{
  "norm_place": "pre",
  "positions": "rope",
  "qk_norm": true,
  "bias": "none",
  "init_std_up": 0.0397,
  "lr_head": 0.00504,
  "grad_clip": 0.5
}
MLP neurons of a small language model. Each row is named by its layer, matrix (gate and up: input weights) and neuron, and shows model dimensions 64-159. Each number is 200 + 40 x the weight over its row's rms, rounded and kept within 0 to 999. A neuron's up and down rows have the sign that makes its largest values positive.
After each neuron's rows, "fires on" lists the tokens most often at its 100 highest values on Wikipedia text that the model never trained on.

L5.gate185,189,229,201,293,131,200,201,233,158,141,172,194,217,208,157,183,223,182,188,298,223,255,234,192,235,191,197,216,202,233,160,158,236,191,153,154,162,230,190,279,163,144,219,226,262,101,157,241,230,246,237,127,224,211,201,150,198,229,163,155,132,187,223,187,218,259,246,145,249,235,151,180,164,219,172,204,219,193,206,172,177,237,154,236,164,178,252,292,203,193,221,243,214,118,197,242
L5.up185,212,244,151,193,180,141,155,256,179,170,186,127,195,222,155,207,209,163,162,224,271,194,186,153,205,171,203,231,255,273,173,202,175,205,138,223,199,213,194,229,224,143,171,273,277,240,178,189,95,180,164,239,187,178,180,265,236,236,255,152,251,289,207,170,227,248,135,204,155,177,209,141,245,168,246,176,144,202,229,201,229,266,223,179,223,141,230,226,164,152,152,296,244,187,278,264
fires on: "$", "ag", "m", "ain", "ult"

L9.gate82,198,246,145,205,115,153,244,213,199,176,170,193,220,238,200,206,199,186,269,224,212,179,167,206,250,233,164,165,204,250,192,202,233,135,244,232,275,151,213,80,222,209,186,164,230,248,221,196,200,166,276,164,218,189,189,169,208,221,193,260,152,207,195,129,231,221,187,163,269,147,186,127,177,225,226,182,206,244,160,228,163,198,208,131,171,177,162,252,145,257,256,229,150,207,171,216
L9.up82,231,159,177,151,192,194,136,212,258,216,185,180,189,179,233,283,181,284,173,298,179,279,213,191,237,126,135,163,153,244,204,65,223,233,213,174,218,182,183,243,208,219,225,197,170,167,210,141,225,215,155,185,182,224,163,232,185,199,204,211,228,181,155,209,133,217,251,229,163,150,145,195,148,262,224,156,188,215,174,162,109,223,203,250,185,257,222,167,210,244,153,169,136,297,281,205
fires on: "ent", "et", "old", "i", "orn", "en"

L8.gate97,174,165,204,195,84,273,211,196,224,159,218,176,201,240,156,238,205,172,95,206,264,210,141,190,226,139,194,171,221,232,169,231,192,165,215,167,200,206,163,216,154,182,226,253,183,217,176,240,190,224,239,244,225,234,210,227,287,190,269,287,213,245,193,146,259,283,174,207,219,167,231,173,131,155,128,205,183,220,210,126,183,235,192,152,173,246,184,133,193,171,246,169,169,189,125,195
L8.up97,172,247,160,207,224,187,189,199,207,221,156,158,185,243,121,208,273,225,178,233,102,194,182,206,266,188,172,171,248,216,167,217,124,185,295,220,275,124,257,229,172,223,238,195,204,165,178,253,263,243,193,214,202,178,186,148,190,209,178,297,129,186,186,171,173,272,204,260,201,167,237,171,212,209,276,237,159,247,184,190,178,101,190,183,163,182,125,314,225,210,194,182,147,211,196,207
fires on: "ing", "ok", "e", "ent", "en", "in"

L5.gate62,228,143,265,234,118,212,184,211,211,139,221,217,112,199,213,189,161,184,144,129,163,196,155,275,274,193,241,215,251,210,175,230,242,214,196,245,92,252,209,243,195,226,225,203,222,193,214,153,191,176,261,173,219,143,251,142,187,220,172,252,195,201,225,168,240,183,183,138,155,175,155,231,292,234,254,286,160,200,225,255,212,230,199,218,170,182,173,221,194,231,157,170,222,138,233,183
L5.up62,244,250,169,123,205,167,211,188,190,175,221,223,194,236,195,224,210,134,251,151,137,196,209,157,216,219,117,196,142,182,120,214,201,239,183,249,189,226,253,206,196,205,196,203,226,201,166,203,243,223,166,193,190,156,238,230,160,252,171,184,105,179,153,211,211,262,208,174,177,270,235,166,92,185,261,224,205,199,213,227,209,177,83,232,182,196,205,229,181,232,179,257,244,141,256,237
fires on: "ollow", "re", "ou", "ac", "ear", "und"

L5.gate17,177,165,208,217,179,216,129,184,272,253,154,235,116,251,131,196,140,185,217,182,298,243,162,279,159,202,189,204,200,279,218,171,202,182,222,69,227,219,241,187,165,237,244,190,197,209,135,190,224,231,145,216,161,188,203,190,181,247,217,193,238,126,171,202,184,206,134,191,214,230,236,206,193,156,273,241,232,217,207,241,195,238,289,174,199,213,227,237,175,197,178,246,267,239,196,142
L5.up17,193,238,214,233,232,180,192,252,163,179,120,241,175,187,205,193,150,288,216,205,235,261,233,188,170,145,124,287,207,196,170,187,180,104,265,179,156,208,239,176,207,99,215,152,242,250,174,148,147,202,148,252,240,239,151,200,181,172,221,234,244,206,176,188,183,241,225,168,198,209,242,162,193,196,211,197,210,197,221,270,190,178,135,181,244,204,177,200,214,197,226,181,183,216,197,200
fires on: "t", "on", "an", "en", "e"

L3.gate18,125,228,217,230,217,236,220,214,212,166,190,211,121,215,189,265,201,171,214,181,173,233,148,207,228,195,255,155,174,183,172,175,235,207,255,162,144,175,183,154,259,259,245,231,296,171,139,164,232,149,293,241,228,206,182,140,239,104,204,240,168,67,215,195,166,250,158,143,177,223,168,171,148,177,145,259,228,235,214,179,147,161,205,215,247,210,192,220,216,241,228,213,241,168,234,209
L3.up18,203,264,120,255,157,283,195,252,128,149,238,178,156,190,225,197,187,192,232,218,210,255,226,204,210,156,110,168,219,214,237,275,216,193,167,216,218,119,239,135,215,208,220,218,228,166,200,166,209,231,236,195,248,235,194,190,172,85,170,177,216,109,250,160,239,244,215,215,82,181,247,215,207,187,138,160,187,248,160,182,196,211,269,223,230,158,225,223,228,212,195,129,186,222,204,234
fires on: " found", "ild", " would", "ight", "ay", " had"

L5.gate39,180,206,135,201,196,273,133,198,207,188,232,250,212,147,210,241,188,169,224,237,232,194,180,193,190,147,148,152,234,233,257,186,199,132,177,202,158,184,291,185,263,187,154,160,194,174,199,226,212,197,137,208,137,117,214,185,138,221,165,175,224,152,183,293,218,248,197,151,129,211,183,173,185,264,238,188,226,139,226,201,177,235,134,175,234,214,156,207,256,202,227,201,193,236,248,203
L5.up39,237,208,171,175,137,220,129,189,244,282,229,182,154,249,230,245,191,207,201,182,84,252,141,250,209,192,168,196,262,247,223,172,210,213,180,186,199,189,230,201,220,232,239,192,90,199,172,210,250,188,129,248,177,175,180,253,194,212,163,165,189,215,225,229,229,265,127,212,212,188,116,237,213,252,234,237,182,248,208,137,220,191,176,181,170,195,223,192,186,168,189,229,160,151,141,255
fires on: "er", "or", "on", "anc"

L9.gate149,237,203,249,204,203,258,221,197,146,260,168,190,150,206,201,172,171,270,218,191,227,200,187,235,240,198,211,145,185,151,159,234,268,195,191,238,193,181,200,120,155,159,204,229,226,115,120,208,148,151,217,259,242,287,326,99,216,208,259,150,121,232,229,201,214,134,150,235,142,142,207,184,232,186,201,209,171,205,198,239,198,234,237,198,163,281,175,153,178,194,238,152,207,177,213,156
L9.up149,168,251,144,136,197,125,152,246,182,211,237,252,234,193,171,255,220,251,168,170,172,262,215,230,192,154,255,147,254,205,240,224,246,243,135,175,252,173,212,117,203,240,232,184,196,169,206,197,136,137,140,229,155,178,243,204,280,196,202,125,194,177,168,238,145,230,187,228,182,193,135,168,156,269,222,119,220,217,245,193,250,200,117,205,159,296,176,248,127,252,132,218,199,124,241,305
fires on: "at", "us", "ol", "ic", "ec", "ud"

L4.gate17,211,200,219,194,185,127,213,140,212,178,227,260,178,211,183,258,185,235,234,244,204,321,166,219,224,198,247,189,178,202,211,207,206,182,148,246,214,225,198,106,232,251,164,201,234,278,230,182,189,256,215,200,195,232,151,240,107,225,209,259,206,229,163,215,87,161,168,215,134,255,204,178,243,220,144,207,143,178,191,178,159,181,156,178,224,161,169,221,125,253,179,203,280,187,176,227
L4.up17,254,195,168,233,214,223,215,243,139,202,203,247,229,170,163,198,223,242,194,187,216,225,208,206,268,156,221,132,200,221,157,151,185,186,225,127,189,175,257,145,250,273,189,173,246,178,129,87,218,196,185,294,231,193,192,221,164,131,233,284,237,223,205,275,187,207,267,249,97,203,129,199,196,140,203,230,206,196,148,200,161,137,196,208,220,293,239,205,224,204,189,188,236,152,260,170
fires on: " st", "p", "st"

L8.gate5,179,230,193,250,131,221,125,167,219,235,136,311,201,205,225,190,119,137,220,223,235,178,155,215,254,133,192,208,172,189,217,224,218,181,258,125,147,188,239,176,205,136,218,252,201,221,173,179,191,167,234,202,132,184,234,169,204,189,112,247,162,114,210,235,159,230,170,211,182,249,246,192,121,227,172,201,261,202,216,203,200,223,241,214,223,171,210,170,195,254,137,145,220,154,139,147
L8.up5,194,173,201,220,215,149,232,224,171,261,229,161,173,124,232,207,215,189,211,219,213,243,176,298,257,160,190,214,207,199,230,130,194,134,240,102,181,191,227,267,200,201,171,293,188,179,197,144,158,249,144,187,233,191,147,160,210,148,149,152,190,107,220,171,72,235,169,189,266,196,170,220,201,214,186,173,261,184,163,209,245,175,248,187,219,217,169,248,228,220,222,186,205,188,245,198
fires on: "ur", " spec", "ric", "al", " other", "ver"

L10.gate138,189,165,224,158,120,254,236,187,103,209,237,199,206,174,162,138,237,146,240,225,146,182,269,190,202,124,215,226,147,271,229,117,186,222,184,259,188,215,228,258,214,272,197,171,173,205,177,136,155,165,205,203,274,133,232,194,233,193,180,207,174,167,178,208,165,258,221,231,190,205,166,239,141,212,253,240,217,209,229,150,213,234,252,283,242,213,150,158,154,214,168,226,237,231,228,198
L10.up138,160,150,188,241,180,183,172,100,180,162,235,209,251,211,183,244,144,204,191,187,287,166,166,116,194,171,187,206,239,172,230,127,213,229,209,189,188,175,263,242,262,184,224,209,191,252,201,195,105,192,215,233,159,187,301,210,239,211,231,165,208,191,203,115,252,163,239,183,237,170,204,170,159,157,224,222,222,232,237,194,211,198,140,277,258,205,221,275,221,238,271,187,222,232,231,187
fires on: "ork", "a", "ina", "io", "as", "ia"

L3.gate106,218,195,154,199,158,181,200,254,211,263,160,294,164,207,195,163,133,214,265,147,171,213,178,202,220,158,191,163,208,223,169,186,216,158,171,158,233,165,257,133,244,221,205,266,210,153,238,203,190,284,201,219,180,212,151,218,214,144,96,171,255,172,185,237,232,254,202,260,227,124,146,186,238,172,191,191,170,291,228,232,198,200,221,200,148,186,211,250,222,248,207,212,149,229,177,176
L3.up106,198,173,165,216,267,184,175,230,263,233,116,214,180,228,170,203,139,239,274,185,167,179,184,163,171,200,270,185,205,159,208,211,250,179,161,180,186,187,182,237,270,204,206,252,160,122,205,248,210,196,223,203,142,193,259,181,186,201,199,207,235,216,275,268,178,168,152,143,296,223,225,186,144,175,201,212,164,263,220,95,194,209,199,158,182,209,179,169,232,169,141,171,152,207,169,204
fires on: "od", "ot", "″", "/", "ague", "ut"

L10.gate171,116,164,225,128,195,242,242,227,152,178,206,162,204,239,171,221,228,240,214,208,133,235,212,140,229,222,206,162,152,239,181,142,256,248,230,284,94,209,167,194,195,225,250,199,178,164,184,172,157,229,193,208,186,194,205,207,229,193,268,221,152,166,240,130,206,226,240,153,191,163,193,163,159,200,122,174,221,180,190,188,208,188,205,233,226,128,248,170,139,219,243,250,222,173,241,272
L10.up171,222,215,241,218,187,210,312,117,203,246,180,152,172,176,168,182,182,217,193,166,194,199,229,202,216,151,190,217,224,220,153,193,183,147,220,265,215,163,173,176,153,161,168,208,180,175,257,160,230,246,235,222,166,151,143,185,184,230,159,310,166,187,168,216,227,195,249,242,273,217,259,217,189,131,191,173,158,191,229,127,154,303,190,142,186,200,208,188,253,196,220,206,228,156,168,210
fires on: "ollow", "and", " be", "ill", "ed", " play"

L10.gate21,150,210,231,197,192,182,167,192,232,142,216,211,242,123,157,171,187,204,213,222,240,196,186,178,226,184,152,194,210,231,215,185,220,147,214,189,220,168,157,227,233,273,249,124,187,219,142,249,222,186,254,183,177,182,264,188,133,198,231,159,175,206,230,256,9,242,202,242,170,248,161,180,146,185,151,217,153,207,175,237,169,272,172,214,209,212,179,170,184,169,222,234,299,149,201,207
L10.up21,238,186,243,225,291,252,154,166,198,166,229,208,202,255,126,219,161,294,144,246,122,202,235,159,183,171,194,152,249,174,164,190,187,156,215,226,190,173,298,204,185,151,172,191,217,239,190,184,187,248,246,219,186,234,177,225,239,154,262,193,107,150,260,201,183,163,207,258,138,192,185,155,154,173,165,200,221,228,182,174,229,244,201,201,221,234,211,250,230,234,149,167,204,142,170,212
fires on: "st", " rec", " w", "out", "c"

L5.gate109,165,131,176,223,253,193,195,238,233,239,225,197,219,141,224,187,153,129,179,266,221,164,191,191,171,172,142,166,97,241,176,188,168,144,165,251,251,163,229,213,259,230,166,205,187,316,196,201,250,194,234,233,191,256,219,294,225,226,256,189,129,248,236,203,169,200,204,179,186,271,222,181,236,161,215,235,203,129,214,227,213,204,184,197,185,221,178,178,200,169,279,188,259,180,174,165
L5.up109,201,240,207,242,185,253,202,175,188,150,226,259,241,211,182,184,196,175,266,155,179,188,143,158,183,99,191,204,219,257,121,151,198,163,194,269,217,218,234,227,240,220,169,251,143,251,148,201,140,186,171,206,230,289,196,240,213,186,193,248,173,210,212,233,120,139,164,145,255,249,206,231,235,242,134,137,234,215,241,176,216,211,152,194,178,179,232,240,170,162,255,129,205,224,213,211
fires on: " t", " dec", "av", "ir"

L4.gate88,188,183,159,172,180,193,194,209,168,204,302,271,289,208,189,148,240,199,174,167,218,186,229,201,186,216,143,261,182,134,155,188,226,147,171,172,160,264,183,263,224,202,216,169,266,142,185,199,227,120,209,272,198,214,251,232,218,183,146,213,192,152,144,224,208,153,158,185,150,224,237,238,186,251,166,200,119,127,220,241,255,184,182,195,142,177,162,199,226,182,169,193,112,224,224,213
L4.up88,310,206,210,189,169,274,186,225,165,228,292,166,203,201,162,223,233,238,84,150,170,226,221,218,154,180,186,177,202,238,229,207,219,216,268,131,153,209,158,219,228,224,175,172,159,218,201,231,218,158,226,185,236,212,145,176,220,204,214,305,190,271,172,290,267,148,126,252,148,241,237,180,192,216,133,184,207,204,225,202,220,178,202,180,214,141,212,148,207,208,201,185,135,196,210,205
fires on: " off", " app", "ound", "ff", "duc"

L10.gate135,228,246,260,166,114,206,189,204,186,254,150,222,200,205,246,270,170,203,224,242,163,163,219,226,186,156,137,214,223,198,135,182,190,234,170,204,211,107,159,237,256,175,97,196,173,234,207,232,136,216,219,160,201,212,243,242,223,144,176,235,120,223,138,171,248,277,193,235,158,231,159,203,223,203,164,194,192,185,269,214,169,183,182,180,244,193,213,158,189,231,207,242,263,218,244,168
L10.up135,168,191,212,247,206,181,280,209,178,159,146,106,145,183,201,179,221,169,211,234,211,184,223,262,237,187,153,197,208,208,171,127,148,284,121,198,117,239,169,191,240,113,233,189,236,179,241,120,148,191,234,229,162,182,202,245,217,218,183,228,131,218,157,118,218,214,208,134,222,134,199,187,206,170,258,207,173,144,194,180,155,153,219,205,163,241,204,250,271,190,156,193,198,161,179,261
fires on: "b", "orn", " B", "ar", "is", " ar"

L5.gate65,234,159,205,243,208,187,188,232,97,193,158,220,170,281,224,188,196,279,244,222,227,240,141,234,238,205,111,131,224,214,185,194,153,177,172,239,189,184,232,146,215,245,229,214,231,244,267,185,207,267,215,196,245,167,216,244,229,241,277,190,167,181,144,224,242,253,220,274,217,138,236,244,246,228,231,169,236,137,213,240,229,217,194,209,171,207,226,128,175,160,242,238,144,325,165,113
L5.up65,317,193,228,233,181,215,207,185,217,223,210,218,227,234,117,254,239,250,249,158,203,244,255,167,234,219,189,200,212,272,202,169,194,173,191,164,236,205,234,195,187,183,293,197,186,123,213,242,241,202,294,138,233,143,197,205,166,176,162,187,222,193,123,147,204,243,189,149,217,143,202,162,72,175,184,157,163,187,165,203,254,253,198,190,204,258,204,153,139,221,224,235,222,210,246,202
fires on: "old", "ent", "k", "l", "ind"

L7.gate75,165,207,242,175,112,197,253,216,190,172,200,159,183,194,184,167,218,224,214,218,211,231,240,208,229,182,208,155,223,179,177,193,74,216,203,218,190,225,167,189,206,237,242,208,196,269,242,254,215,209,244,140,82,249,169,166,142,195,215,217,192,252,207,177,178,238,211,74,190,166,116,171,195,200,215,214,163,228,86,243,242,194,233,171,234,193,163,140,190,197,229,193,200,155,169,192
L7.up75,253,225,215,156,162,201,274,179,246,174,185,216,222,221,190,199,175,210,238,185,144,195,142,234,255,196,198,202,183,139,130,175,147,194,233,223,172,282,154,196,188,204,203,156,247,160,159,258,202,232,221,175,164,150,114,131,210,239,207,230,154,247,223,211,309,221,180,207,169,249,168,221,169,205,280,147,223,211,189,195,175,162,178,120,258,218,191,187,138,205,163,170,242,138,162,194
fires on: "ed", " g", "ced", "t", "and"

L10.gate45,196,222,132,198,212,168,242,200,213,158,170,212,196,215,209,193,303,138,251,257,187,135,240,162,155,170,186,158,245,237,176,258,146,258,227,118,213,239,224,192,219,200,202,136,289,205,168,190,193,224,219,235,182,189,270,205,173,194,161,187,134,167,207,197,216,214,140,142,191,240,187,212,216,305,249,199,232,216,230,245,204,199,182,191,182,230,168,233,203,237,159,217,174,136,173,232
L10.up45,173,234,165,94,217,213,187,154,254,229,233,180,182,171,158,189,174,157,233,273,332,212,239,204,178,142,179,195,231,183,162,234,120,153,191,153,245,126,240,115,279,210,232,227,228,261,179,239,133,203,176,192,272,262,216,245,171,182,194,234,149,158,188,156,167,259,184,181,271,183,257,212,225,194,214,276,146,220,124,234,176,200,233,151,230,209,189,125,215,200,169,207,277,184,242,253
fires on: "t", "om", " |", "c", " sc", " Ar"

L3.gate168,189,164,162,240,231,288,205,197,178,197,188,193,237,214,176,146,170,123,157,104,209,185,224,268,119,176,188,203,201,193,185,217,206,155,232,196,222,165,147,261,217,225,281,140,230,159,151,172,293,260,278,166,216,230,222,175,153,154,178,209,206,140,249,202,190,288,235,179,252,191,199,188,187,248,135,223,204,173,195,235,227,153,195,230,204,235,160,127,167,271,154,248,172,194,174,191
L3.up168,182,202,192,262,234,214,168,187,145,205,248,205,270,241,182,160,173,147,296,193,233,242,172,178,180,213,161,188,221,222,183,219,178,166,227,261,247,167,187,236,241,229,178,195,195,192,184,170,204,238,189,219,256,216,178,219,97,158,195,185,130,206,135,200,242,251,209,200,255,154,200,227,129,241,275,211,230,173,264,174,167,194,145,307,192,210,159,133,141,193,143,178,162,155,219,170
fires on: "iz", " off", "ff", "est", "st"

L3.gate46,178,175,207,209,184,208,206,152,166,182,227,238,225,171,184,180,142,234,136,101,283,246,264,184,151,192,157,253,216,162,134,190,228,214,245,240,160,240,181,270,209,295,226,210,198,219,270,164,247,169,320,213,99,171,242,139,132,258,247,154,244,212,185,232,183,240,156,136,288,236,220,236,183,208,126,172,203,148,167,228,193,131,224,230,234,168,197,152,155,199,260,171,112,179,200,205
L3.up46,177,201,177,220,246,165,138,218,167,185,249,207,236,129,168,215,190,246,188,202,114,234,170,124,240,176,276,214,187,205,196,185,206,196,211,246,220,237,188,211,191,236,224,156,198,166,219,211,273,117,209,162,266,232,140,214,264,254,251,218,163,200,250,270,203,155,178,228,201,190,174,222,150,248,233,233,204,177,270,194,217,174,158,147,205,97,185,214,161,173,164,247,133,252,183,231
fires on: " off", "ff", "ide"

L10.gate190,128,200,240,179,194,162,190,178,172,234,135,174,233,218,230,242,182,226,285,248,264,218,222,188,211,138,224,219,200,178,207,143,208,294,110,244,250,128,267,188,118,232,203,221,252,201,232,177,125,200,219,234,172,203,248,230,183,182,147,192,204,215,159,203,256,215,224,211,198,194,202,205,243,186,173,178,181,205,230,212,132,171,206,133,275,232,223,239,168,191,200,169,247,283,232,186
L10.up190,209,207,210,199,184,167,200,227,252,216,212,265,152,207,267,209,132,242,224,207,185,218,215,243,170,148,183,197,241,202,220,201,88,213,120,194,169,256,238,185,108,225,197,166,200,280,175,245,165,182,211,236,221,185,189,193,261,220,232,209,167,93,201,243,303,204,219,182,117,222,176,192,178,119,174,248,178,193,213,83,220,144,187,222,190,252,196,284,218,179,170,180,265,169,202,181
fires on: "b", " B", " b"

L5.gate128,228,208,199,290,151,219,185,194,225,187,213,140,257,97,152,252,229,199,153,281,238,184,129,185,211,141,217,151,272,148,222,197,202,202,247,230,242,194,242,276,271,195,187,225,204,214,199,247,216,171,147,191,201,229,207,186,213,146,209,165,222,192,174,226,231,238,201,236,163,222,219,154,182,151,233,233,157,265,249,171,161,137,222,189,207,178,157,233,156,168,202,193,195,199,248,185
L5.up128,202,290,237,191,231,211,196,239,289,255,200,225,234,213,168,183,165,211,149,211,180,173,158,172,94,250,147,199,188,199,184,166,147,166,152,179,250,194,219,145,220,235,238,188,212,150,146,200,275,249,149,241,242,191,229,230,193,184,173,175,165,221,228,234,212,241,212,208,171,224,110,221,211,216,198,226,223,237,238,169,193,170,253,210,216,174,249,240,171,225,180,262,173,163,171,209
fires on: "im", "om", "er", "is", "on", "x"

L9.gate152,166,214,220,216,181,201,184,158,215,242,199,236,162,113,257,190,187,151,198,241,259,153,194,250,281,152,211,240,159,155,169,257,257,203,197,192,201,111,158,237,184,216,249,155,185,175,285,147,201,180,273,207,213,183,265,188,222,150,183,220,167,258,254,198,176,176,209,221,212,142,137,203,222,155,215,213,175,314,170,182,151,199,234,280,198,270,150,174,211,214,189,222,244,211,273,155
L9.up152,207,202,256,175,124,244,172,198,275,236,262,279,267,209,159,247,99,171,225,246,182,188,253,291,260,136,221,225,114,188,144,176,173,180,234,203,226,139,264,197,190,206,267,274,213,186,149,125,234,251,189,252,201,118,219,203,186,222,113,224,224,208,168,202,153,178,206,155,227,187,219,229,217,225,163,194,169,264,162,208,140,212,178,263,257,217,244,308,136,133,154,189,213,190,252,241
fires on: "iv", "m", "t", "ac", "re", "ib"

L9.gate22,267,180,152,247,185,222,152,122,126,171,131,209,245,231,205,180,168,232,192,224,240,246,201,148,211,196,162,275,312,172,137,163,195,148,179,199,209,216,200,182,169,213,210,162,283,229,236,135,270,212,193,201,228,194,257,224,199,162,226,235,237,152,189,253,214,157,218,171,77,170,182,129,152,168,182,125,193,149,187,195,240,198,222,159,262,217,152,220,183,240,173,197,208,233,222,199
L9.up22,250,203,151,230,171,136,122,186,184,149,171,139,201,228,175,228,267,187,209,218,212,163,203,186,236,286,188,292,173,231,186,202,292,240,225,177,217,151,222,197,111,258,257,146,234,195,242,198,212,163,177,194,200,172,148,176,246,142,238,193,179,159,174,232,258,187,78,188,209,166,199,210,217,192,158,196,178,151,149,165,260,246,302,172,186,219,191,149,175,179,171,148,146,239,176,208
fires on: "it", "oc", "ent", "ign", "y", "old"

L5.gate57,254,115,157,208,139,248,223,261,212,164,203,190,180,222,185,214,206,200,230,206,246,200,247,308,227,155,203,194,164,206,215,174,223,231,168,187,226,166,201,182,117,154,182,104,210,163,140,189,235,130,125,179,206,137,224,253,234,232,239,246,197,179,256,214,196,247,203,128,172,219,263,204,241,161,239,180,202,212,262,162,237,241,253,219,144,213,218,244,144,224,172,233,216,148,231,262
L5.up57,233,219,207,219,148,184,160,172,244,175,142,230,211,172,236,189,270,271,266,127,167,154,171,220,152,225,167,291,243,241,180,200,182,234,191,196,221,294,134,188,263,203,143,184,185,293,243,216,133,216,124,198,132,160,140,250,216,186,168,216,197,187,187,198,121,228,196,229,182,267,242,204,226,171,168,183,196,210,228,110,177,171,145,158,254,213,243,186,212,226,206,169,196,168,199,141
fires on: "on", "ear", "en", "\n", "b", "th"

L9.gate56,163,156,102,251,177,141,152,221,151,196,250,191,206,174,194,248,212,223,156,273,149,223,187,229,233,201,225,172,200,161,223,238,211,212,234,157,224,151,240,235,243,143,219,198,136,111,206,280,266,217,242,250,178,275,233,209,273,268,192,202,225,249,234,252,201,139,211,218,253,231,208,170,137,153,113,173,205,161,143,225,171,231,166,187,98,237,147,159,160,208,238,220,220,183,178,167
L9.up56,205,222,222,205,219,163,211,234,226,201,147,252,194,238,182,194,117,193,243,207,193,194,161,208,317,191,139,185,244,248,147,216,150,218,287,202,219,160,207,255,255,200,251,194,183,229,272,204,180,224,186,234,208,265,164,251,208,187,187,255,198,221,206,165,295,222,225,188,191,247,133,199,209,237,113,201,232,161,223,214,183,202,300,158,169,224,151,224,142,238,186,199,178,192,221,251
fires on: "ed", "e", "ing", "es", " des", "ok"

L7.gate16,204,187,172,236,286,213,171,236,180,113,237,269,214,199,196,176,217,217,107,205,272,221,208,206,215,195,167,175,140,230,241,197,171,142,162,168,249,183,158,170,196,249,230,185,179,144,209,179,161,94,199,209,211,211,189,211,247,236,175,273,259,138,232,167,219,243,286,180,228,216,130,135,182,222,156,246,134,252,214,160,238,227,182,218,180,195,243,230,248,211,188,197,208,187,135,233
L7.up16,153,182,208,154,155,219,192,218,259,195,251,198,194,180,247,221,272,213,166,222,215,200,196,245,205,168,182,166,191,168,247,155,185,200,230,271,265,247,160,153,183,192,185,185,145,169,112,159,211,163,264,199,169,192,151,168,262,197,195,212,236,214,274,150,136,181,163,195,251,305,207,186,265,203,184,156,155,260,156,139,240,208,258,234,200,185,217,269,131,169,211,189,253,165,203,226
fires on: " r", "om", "ce", "i", " of", "oc"

L3.gate81,176,230,198,191,180,161,187,210,195,249,216,347,143,245,228,207,207,171,252,208,111,305,207,202,193,222,160,114,202,172,198,265,219,149,149,237,176,176,188,191,235,181,193,185,209,187,182,183,195,281,210,200,231,173,216,222,216,133,183,148,223,215,210,173,159,201,219,236,182,177,181,189,107,226,205,212,158,170,215,224,97,284,178,217,287,217,141,119,193,189,216,190,187,238,224,233
L3.up81,187,184,249,163,167,302,223,176,196,189,148,228,240,210,218,236,223,225,162,204,158,212,265,211,208,212,215,239,88,246,237,212,203,201,228,174,204,184,188,195,269,222,240,176,195,199,225,210,83,230,200,200,183,263,163,179,141,232,241,173,172,178,225,145,203,142,186,96,138,246,205,188,156,197,216,127,213,197,180,243,206,187,196,142,130,186,203,141,158,210,166,187,274,216,242,200
fires on: "ru", " On", "ock"

L4.gate163,243,234,239,206,167,228,167,219,149,283,182,203,227,182,163,221,174,212,223,223,191,203,176,253,223,136,199,189,149,249,212,234,225,249,219,200,211,192,172,185,199,169,252,221,263,245,111,201,209,151,205,147,202,240,193,184,232,125,162,256,202,176,266,183,131,164,261,166,182,216,154,171,232,220,173,180,189,213,219,210,157,253,224,228,223,193,170,170,193,235,265,161,216,192,165,224
L4.up163,112,132,224,226,225,253,186,237,149,168,212,201,208,93,191,203,232,289,107,273,146,185,201,226,216,241,182,150,237,199,177,185,159,230,155,171,197,188,197,223,156,184,194,152,252,222,188,153,267,159,260,191,184,233,176,213,284,170,201,299,166,194,161,283,168,156,236,294,150,196,243,242,188,215,152,241,188,260,189,181,177,158,185,205,242,230,206,205,202,207,225,244,274,167,195,158
fires on: "st", "ag", " comm", " Comm"

L8.gate24,235,198,218,232,166,226,164,242,155,243,126,251,162,223,186,175,126,188,201,249,178,207,255,154,232,192,243,169,207,187,141,132,224,244,139,209,286,144,152,135,277,155,193,194,200,118,269,190,177,226,123,216,164,206,170,235,200,232,228,214,200,155,222,104,172,219,137,233,153,153,170,186,243,211,191,218,231,258,168,317,158,187,219,202,168,239,196,205,203,182,186,109,150,160,173,168
L8.up24,184,165,173,158,285,198,176,229,182,193,164,281,132,208,218,261,166,222,202,241,220,198,218,148,217,220,138,165,229,223,155,235,203,147,211,234,154,243,261,188,211,192,210,263,226,265,165,203,202,188,147,150,154,285,157,187,184,124,205,194,172,186,209,179,141,211,187,227,196,144,182,217,114,176,222,197,118,206,165,246,174,147,227,260,204,251,209,270,241,201,117,99,205,254,202,204
fires on: "od", "/", "ok", "un", "ing", "ent"